config = dict(
    num_key_value_heads=2,
    hidden_act='swiglu',
    positions='rope',
    rope_fraction=1.0,
    qk_norm=False,
    init_std_up=0.0573,
    learning_rate=0.00186,
    lr_mult_down=1.5,
    decay_fraction=0.554,
    decay_shape='linear',
    train_tokens=129500000,
    max_steps=11256,
)
MLP neurons of a small language model. Each row is named by its layer, matrix (gate and up: input weights; down: output weights) and neuron, and shows model dimensions 0-159. Each number is 128 + 32 x the weight over its row's rms, rounded and kept within 0 to 255. Numbers have three digits each. A neuron's up and down rows have the sign that makes its largest values positive.
After each neuron's rows, "fires after" lists the tokens most often just before its 100 highest values on Wikipedia text that the model never trained on; "fires before" lists the tokens most often just after its 100 highest values on Wikipedia text that the model never trained on.

L4.gate302:182151038099117151086122156160105139098122159114051167133164098116124141175124102139145215125112123148126092137125128163051119099132122097130146128139149136118168099076119154159130170138126137068112145135096130123157106144130198084123108198124185157131067083114144096179126122119123119152137165116154109101152131082112166121101084150148153158074039107171150111132062120127116109089167123156123153134158199086124161114115066162152098175101157111162171144132144128187105076115085105
L4.up302:118129111179158103098097169139138129129074164140168191165205123169169142140132116132114117182105145183091157150136200148103093104178155149154076126142126131144186101098149123149054155096125119164164197118164112163174109149146119173114159154104106196123114141135169142176111158107105156127151197125160186123093147144168158110113113092122107115154118155151073127192082149138110106062113132119142151128086137098131095193190155098135173153134180092126136084178091142147146153115132076
L4.down302:127125213130172054115168169083136068120122182138133060167110136098164110134157082164119104135097197115063138082082168113118139165089135101155123173128157129154083171107111122131143153175153068140185141123180070107139079109133090198105162080103153078152140119091154094121170129151141140157145139162157099139155166117147131107095110136158124158041146082186147168133109115106138165166110136113077137105130106119146127112119143097131108141138108116162113108118164168197142135092191118
fires after: " d", "in", "ub", "e", "el", " l"
fires before: " to", "qu", "r", "g", "tern", " of"

L4.gate188:167149127041187082083119110150125107110116085174080116186113089163185166194145084142112096108109143154130120204150104121116128180146113174131139094130124117190124167156125112174123177124109135130151157164132152107117087196089109159096188050133162103112093195176126130091154101140080103167130164125159173127155162170116122165210156093128160128121065084156079184169109133129127180106120158120141114103163066159130110139139116097133112131124138130129143141123109128103109127126150081
L4.up188:145172180116166146144137161125133140078106163100145126145117146164096187151109129099132072109072146175125097115141131199122137170158136168177134091138127049130109163102115030131129144107156190099100098178130088126090129120077070100105116149123093152097129117149141149093117163111130170115121185066131111132110166126150059158124121118150126156141105120086163108168087136146130106176136157087141073129169092125110085061160097167104178146123151127123097153106122144195162109064198085
L4.down188:176115155144139132095175175082125170156152169119137158087149134144130082172116140148093141182094146103143116103141081138140149145147148166113103160151060110109149134091128056128121126133140130091101139149084063148125186056107129088092121126126126176176100194121146167075124142098147161119135158112170184156126111120120121098147101155156125158146155174126193150118187118088220150209112164177177089099090165119142149126121120121097164147161123084203104127098144157130157129056133093
fires after: "p", " f", " J", " h", "i", " sh"
fires before: "ent", "il", "es", "ing", "an"

L4.gate395:162098162121140110116132186070166138076171141165191062213114153171146194094125174135139221079097132157112182151087119132138184153183178131194137115087130113100120125084107135076180132119134138112141094154157117118099128134072083111119192129098124112136153136132119118080121130189101135156100133104082112109137126128106074165164120121179083098208111170102119119107109164129154160097143128137140097092072081098121130161075142150135146127120140111148131112122182087154115147112102152
L4.up395:155174090142133126083115161136192101107057150108123116156152126089160110150147137088095176187157134106159108079162135132111141153154103043143064114146100121176126131200096098190153123099168110136106138103118078118167161134175135177071104052164179126139157142103142072144117100099076132197103089108127136101083144152089153123096155113149113156175184156161152126081100123161105066138167182139141144130125136136141130094130099122084105125122088123115182115069115128164143124101191150
L4.down395:166110081081148185152142131064120149155127200145111147141130109101114133119115124078134126107145208100151084071139076134144160145198074059144062133165139202111102132174109083109149115117142119139147095076104123117103134141084151099047165110106120130105141094088127181166113090178129101134137098116114128070106086123187146078172096119121113143159133093144155107080131112136173137135103155049122113151160144097091083139181088134121107136151099140140137156050122141172114151121161098
fires after: "il", "em", "id", "en", "in", "ag"
fires before: "ing", "ed", "le", "as", "ly", "ers"

L4.gate167:071111166040128084144130153123108128070122089095116145179108145090061125084126121141154091115145118177180109127092080116105129162105096170153080130142067103109126184137097164120133144100141145178097166093093112173119084131121094065065107130158167127112145152121142173153153135114084100159116134143115129212077121130148137121087096141101089099090109153122146140097135111134151164041201139059153142119082156071150141136158148088081125106141161127125115115084105175125150179108153085
L4.up167:116137118164127148087077140137093095118073144137090189167141119116114193112142114149121071136182139111167106123119126167146126068144142174123068093100137110159154152058148168132191179163071106147182119153106150140100132106133116189137172150085099136167171123152140138164129112095029103160127103120091127115155107139178109128144119107119132167115083166144137128164129062164146093121066119128104162196081198139176089106081091126109121164112117118121139176166181105088135136090128081
L4.down167:117155106090137184081119147140186125156186070175098160079160107129116143098079155075072122115101115161085104101126144102069093149105162140122113204169169148143109157123092113124154099156150087124146117158094112072139120082144148095114117139073126088095133089096186131146070142086099111150094108154085110108125139114103130160112122148114130091169120115177121144147094168102086113142068191110169143133155168172173115094087130141177110079161038086176114130174105108130175152138140176
fires after: " c", " s", " C", "C", "c"
fires before: "er", "r", "em", " t", " to"

L4.gate23:070079177158105109146146116093157082126100164150134150184128088200137152212147168147065144165146175127091129157125074144115137135114143127142082159193172151149098163159138191164140117119086100079100141120075163127118160117093139101144130144121137139139190149114141098123111112107083134126183121095067061093108071130142151137151101144186101137128091180145129117117115146184121188090133131148087131128065143166114167140161105185147072068095139122107145180103131111147145127165187143
L4.up23:160135108116136108169112151125149126107123090111184091190137126123196111104090109121123126049152164154115137184136151177111136151178138178156058129102162186149140195153080118122071150128151128124091095102111151111092152086096148187109174166102160121117085212174119084106150131123095069118109110136119154143146123124147089162143171140130091143133164125101157148139100071095116095123033129133163111211124145091149094095110101090160143112116173144114136076068117109152112146121187113
L4.down23:103083138145103175144160082110087103101098111116120138070172086080142119126086121154117118142127105065158149094129169124165097093139130077133181103169133129079070099165092156137103151111095059107135163120210203136152061185190132136061139115098098134165150119121174149134160115119140154151162137156115211119096137114119136098150110116083112166109073143161139163129148155173157133115103124116133157069112070110154104161074100134150095198165082156108131149154077120145125096151108104
fires after: "c", "t", "m", " cont", "und", "d"
fires before: "b", "al", "ct", "ion", "f", "e"

L4.gate388:174089071128151118077149169124170071143089112137150106151104169157135212110122153150139170098116057125144166133115105098127178127146160137103071052091109152161138171153099163125127083094181165123109124100083127115147198150099131115155092147126149135123199095157154127111150152074138147167077116170175085099120118116106106125122125155143063167074194154128119101150123103152149180136160178129106177084145089107131137119119151113161060181094167109142088087123143097150082115104163104
L4.up388:136147120120124157114109116132121175096168122175078112080140118142140151118170129084156179199135112137112073189103110102164170114140104128127114103114156140168067123170074123160194149124139161159151159101112135080094124173141139128089090059129164171145102150113110083099163085116046058062104069131118171103150134087107073128115091119081128121165060150117187105145180141123168117129111110091161143091069112121131151119124142147127164140208180115141133099144124205140131137133143115
L4.down388:077132121181118158075152111132129139079183095130103154129126106115140162141103155144132167129110073155095133096119144092140122140147156139148143098111162158188088084112077150139145091041111152210125100120115153081147173143119154157148168117056113108087101125173167128106127162161114132150137043164181097083193116132133164113028153114100079142136153127090168153112130182160161138180142159143159171105107116155107096119106135127103068117187128095096141096141175123096128126066108150
fires after: "p", " P", " p", " sp", "ep", " s"
fires before: "it", "ic", "ain", "ay", "r"

L4.gate30:096095062160140100132090106129150153150149148131191123120162168154120123121099121101130144109097153140159136135171133098117167134111083162155029120116135112057175181156162101105116146091088093096131167089081133106096138099098194151095132197140089100175156119115126094141103115158187061136136104153105117122073119096062111134104178070116111092133115149132137158170124116154116162084162133091128097036152069145126093166114154117141070134148175120106092128078121147111110088169101178
L4.up30:139135111114205126170204073107180141119153137110129120143117128105156105130120137120140168122071085082137179138143140152129148133134121092096145053077124142108111160168165124164147061086112154186079105153110137091132110116191197181114115138189180114109112137118108054132088082189061097193133101115160133145120157158105127123142101067088116162115138091085119159142194145135102173101119148112157125115110139078147093127159117089081171125135109120162179098088167142129117158095144164
L4.down30:126088087130146100125133110151141045138127184152104087189115154090151195152134111203123169121134116104125087153102132180059133119116072146136094105129112123142157126143147055144098135074137144144144136104147105112112143171101097190145184133152147128144110133206082085125095162176115089150129097193128139107145153185139118147160140165051146150087145124162117113147068102123176159145171139119178169087137101085123166129091157032063146144146130165135147108113120173129130141131131091
fires after: "an", "uc", "c", " De", "l", "iv"
fires before: "ary", "m", "ed", "i"

L4.gate74:115164162122136068179156141123153091130122113111142124137120119152103132070115066057090137157105119120150080188162130095131128098126118109134122141129150159112136081117150054085142160194096115126131123116162184177090068180137070081134182090158142054105090146046095170181069135118123129098126157114162154144101068148120165102092151112116126189087096170130113173108180152120164139141174136082154124119139082130071119161096085149116109098115161176124134161112145127176153099118097113
L4.up74:091139161145193119103047148099154159099103115105133133151151161128139157084171130086094102126125138132120213086149161125090037106162080190112103151135165142137099169155143137120182111139104175096138113119146134140147159145158163108102151122017131111192140149106126091160185152071094164159131111140146099170108142090103143111174149132112093133165124144077078100162105156182057124128155136125110073210153127120150155137130119080171074141136131087157153106140097127130098133132126119
L4.down74:132153124141130133099154186188115214082182156139105109140083110187113149137137109152122167116118123087132174091062182124145174088149081158166136102084109093133105079094062127120128127131100143186153131120106146096132161131172123131180145183162115130169079106146119118132138116165069087128120161139146138159123122147165118139109100146137076157126079138156114119116090080113168132186133102152085151152090118105084141115186070164062163132137142160183182111095196150152132081178167169
fires after: ")", "on", "al", "g", "t", " ch"
fires before: " a", "e", "orn", " an", "ed"

L4.gate288:105171131157073158089149136119112125138097126104081120121115125063126146068138110100168101128100136114104090097125128105153120123137127150128143139127120136190057080134131096126123120085083141103172100169147167104124134145188129114095083134117076146097093164037111130130073150149046136131100140131121188154074102164090127078125102103116172056172100128158085060102136109080091112157161162099077147192148143118159165156160108186145105116155134164114122124189111080135139211145102118
L4.up288:090166155121149171169157156081071169079103155152123108135159095131083104116126158158115096211064121131143106133109078147126138138159111140085086095154153133142091129131086173141098135130111099154103122155052093120149111164100083186135139158131117095125082143088095119157160152120132055103156204134145098147154178115245068122117128109100112148160088143172083121165117105135152127129168077176172097153102119103149185132110140136131088148155149131126102154103104191116147135174167085
L4.down288:185141141110193099151117105157068196124091119168157133075111139132163118115146088130101099163136100144157154135060092099126195108146132101134102145067208113076157138122127150110052096156124190145102107159116134099106150148155110168124150171093171126087140114117142158077169110175117128090096146163145090089110145165098129126163124176120119111152104160169173133146094142145187138102136175129110162138140140123140097123152143018177110147146120133209163167175109181103171126135152122
fires after: " c", " W", "C", " C", " F", "o"
fires before: "er", "tern", "c", "ed", "ation", "f"

L4.gate257:107187097124125101122164111131129153107107118142125134124138158078100124129180112146151132097172115156104088132105154163049117099131136098132108096139137119185151124082069084108167145158114086154172161117191082142116131099134040145128168121112157129074142087108147143104095148125156109108111181108181127187109068188083072114106185103144102085071142109136144086144159114113133168174116159153152195132106112149144114164105185102094144181079151074152138180086121163178135141096081180
L4.up257:106181080145132117096149157173113075065103171114126202136137143147122083163150145095083124155170201125097133126075126124129146133162055148118098131155120094174118143137087115117141179144174126057162161135167167122096137107074061098131120131076155140121094110139105111147166157138088130116168196115138098157072079106124122162118142130141071154126117021221146133148141146149102116126099164109087112102135078118122131189113112095096106152168114140152168163112148124104095175123121142
L4.down257:090195167137105147122143097150196104100100143093109156106143082186162068156148121123082120151157137145068109138146087077105089211121114123204178158122085136089151161046114177120119179096136085132113118098128138126169152101135121116124127078160137137108086111161113131124112166171175125147105101155160183149125117210137136082128105100129090075107155084159160145128184089131129204100141125133081145105156088150075124102102132129136161159132123117125097159066111072117130095087122132
fires after: "|---|---", "ur", "\n", "se"
fires before: "|", "ent", "|---|---", "|---", "ed", " "

L4.gate285:118127161111121113075154106138206175139096127125076166109121082154099149168123116201108115151117109188078126142041187073121131121162160117087173165153157108127143145148157093097090149132095106110068158146137137132058133147128066194122152172130159124165159142091105172111111078119110143144113124107180077121099101106163104117102136163150104060092109137147136153140126113125088102133149083169140069115106133162148074102181172137126107136145129159122142108069114158123174165066061099
L4.up285:159095123162172111154082161083099166144166145173132146134130111117088154125100113157096116139073137184155162167118195089103120151114152115185184162165101166145106153144135095097107152090159139083060193103089111180113151108154199208114117095108105117158108101112189186162167089118145121085074083090118191115118138102080123138154080167101116090198205078126109134131058110158168118095096134121124102088117128139127145150088102151113129148105127120115105108113144120126125116082131140
L4.down285:123130140123152099182100125121168172117102109147139129138129149132148149143166079116157123118086073135107175136157122086130110163163192148155047168068112139152168122113093124123124132125118064194107088208196147107167115168097191108079085095085113188186118090117108099142142127106095115195066114092138118135150143093117116088122120140120094110126131107134201134129184110164087106140078095082118115121133141037165131126160079182115112133168122152156131098152142186133089124163146116
fires after: " e", "le", " E", " I", "E"
fires before: "ent", "tern", "ly", "ed", "en"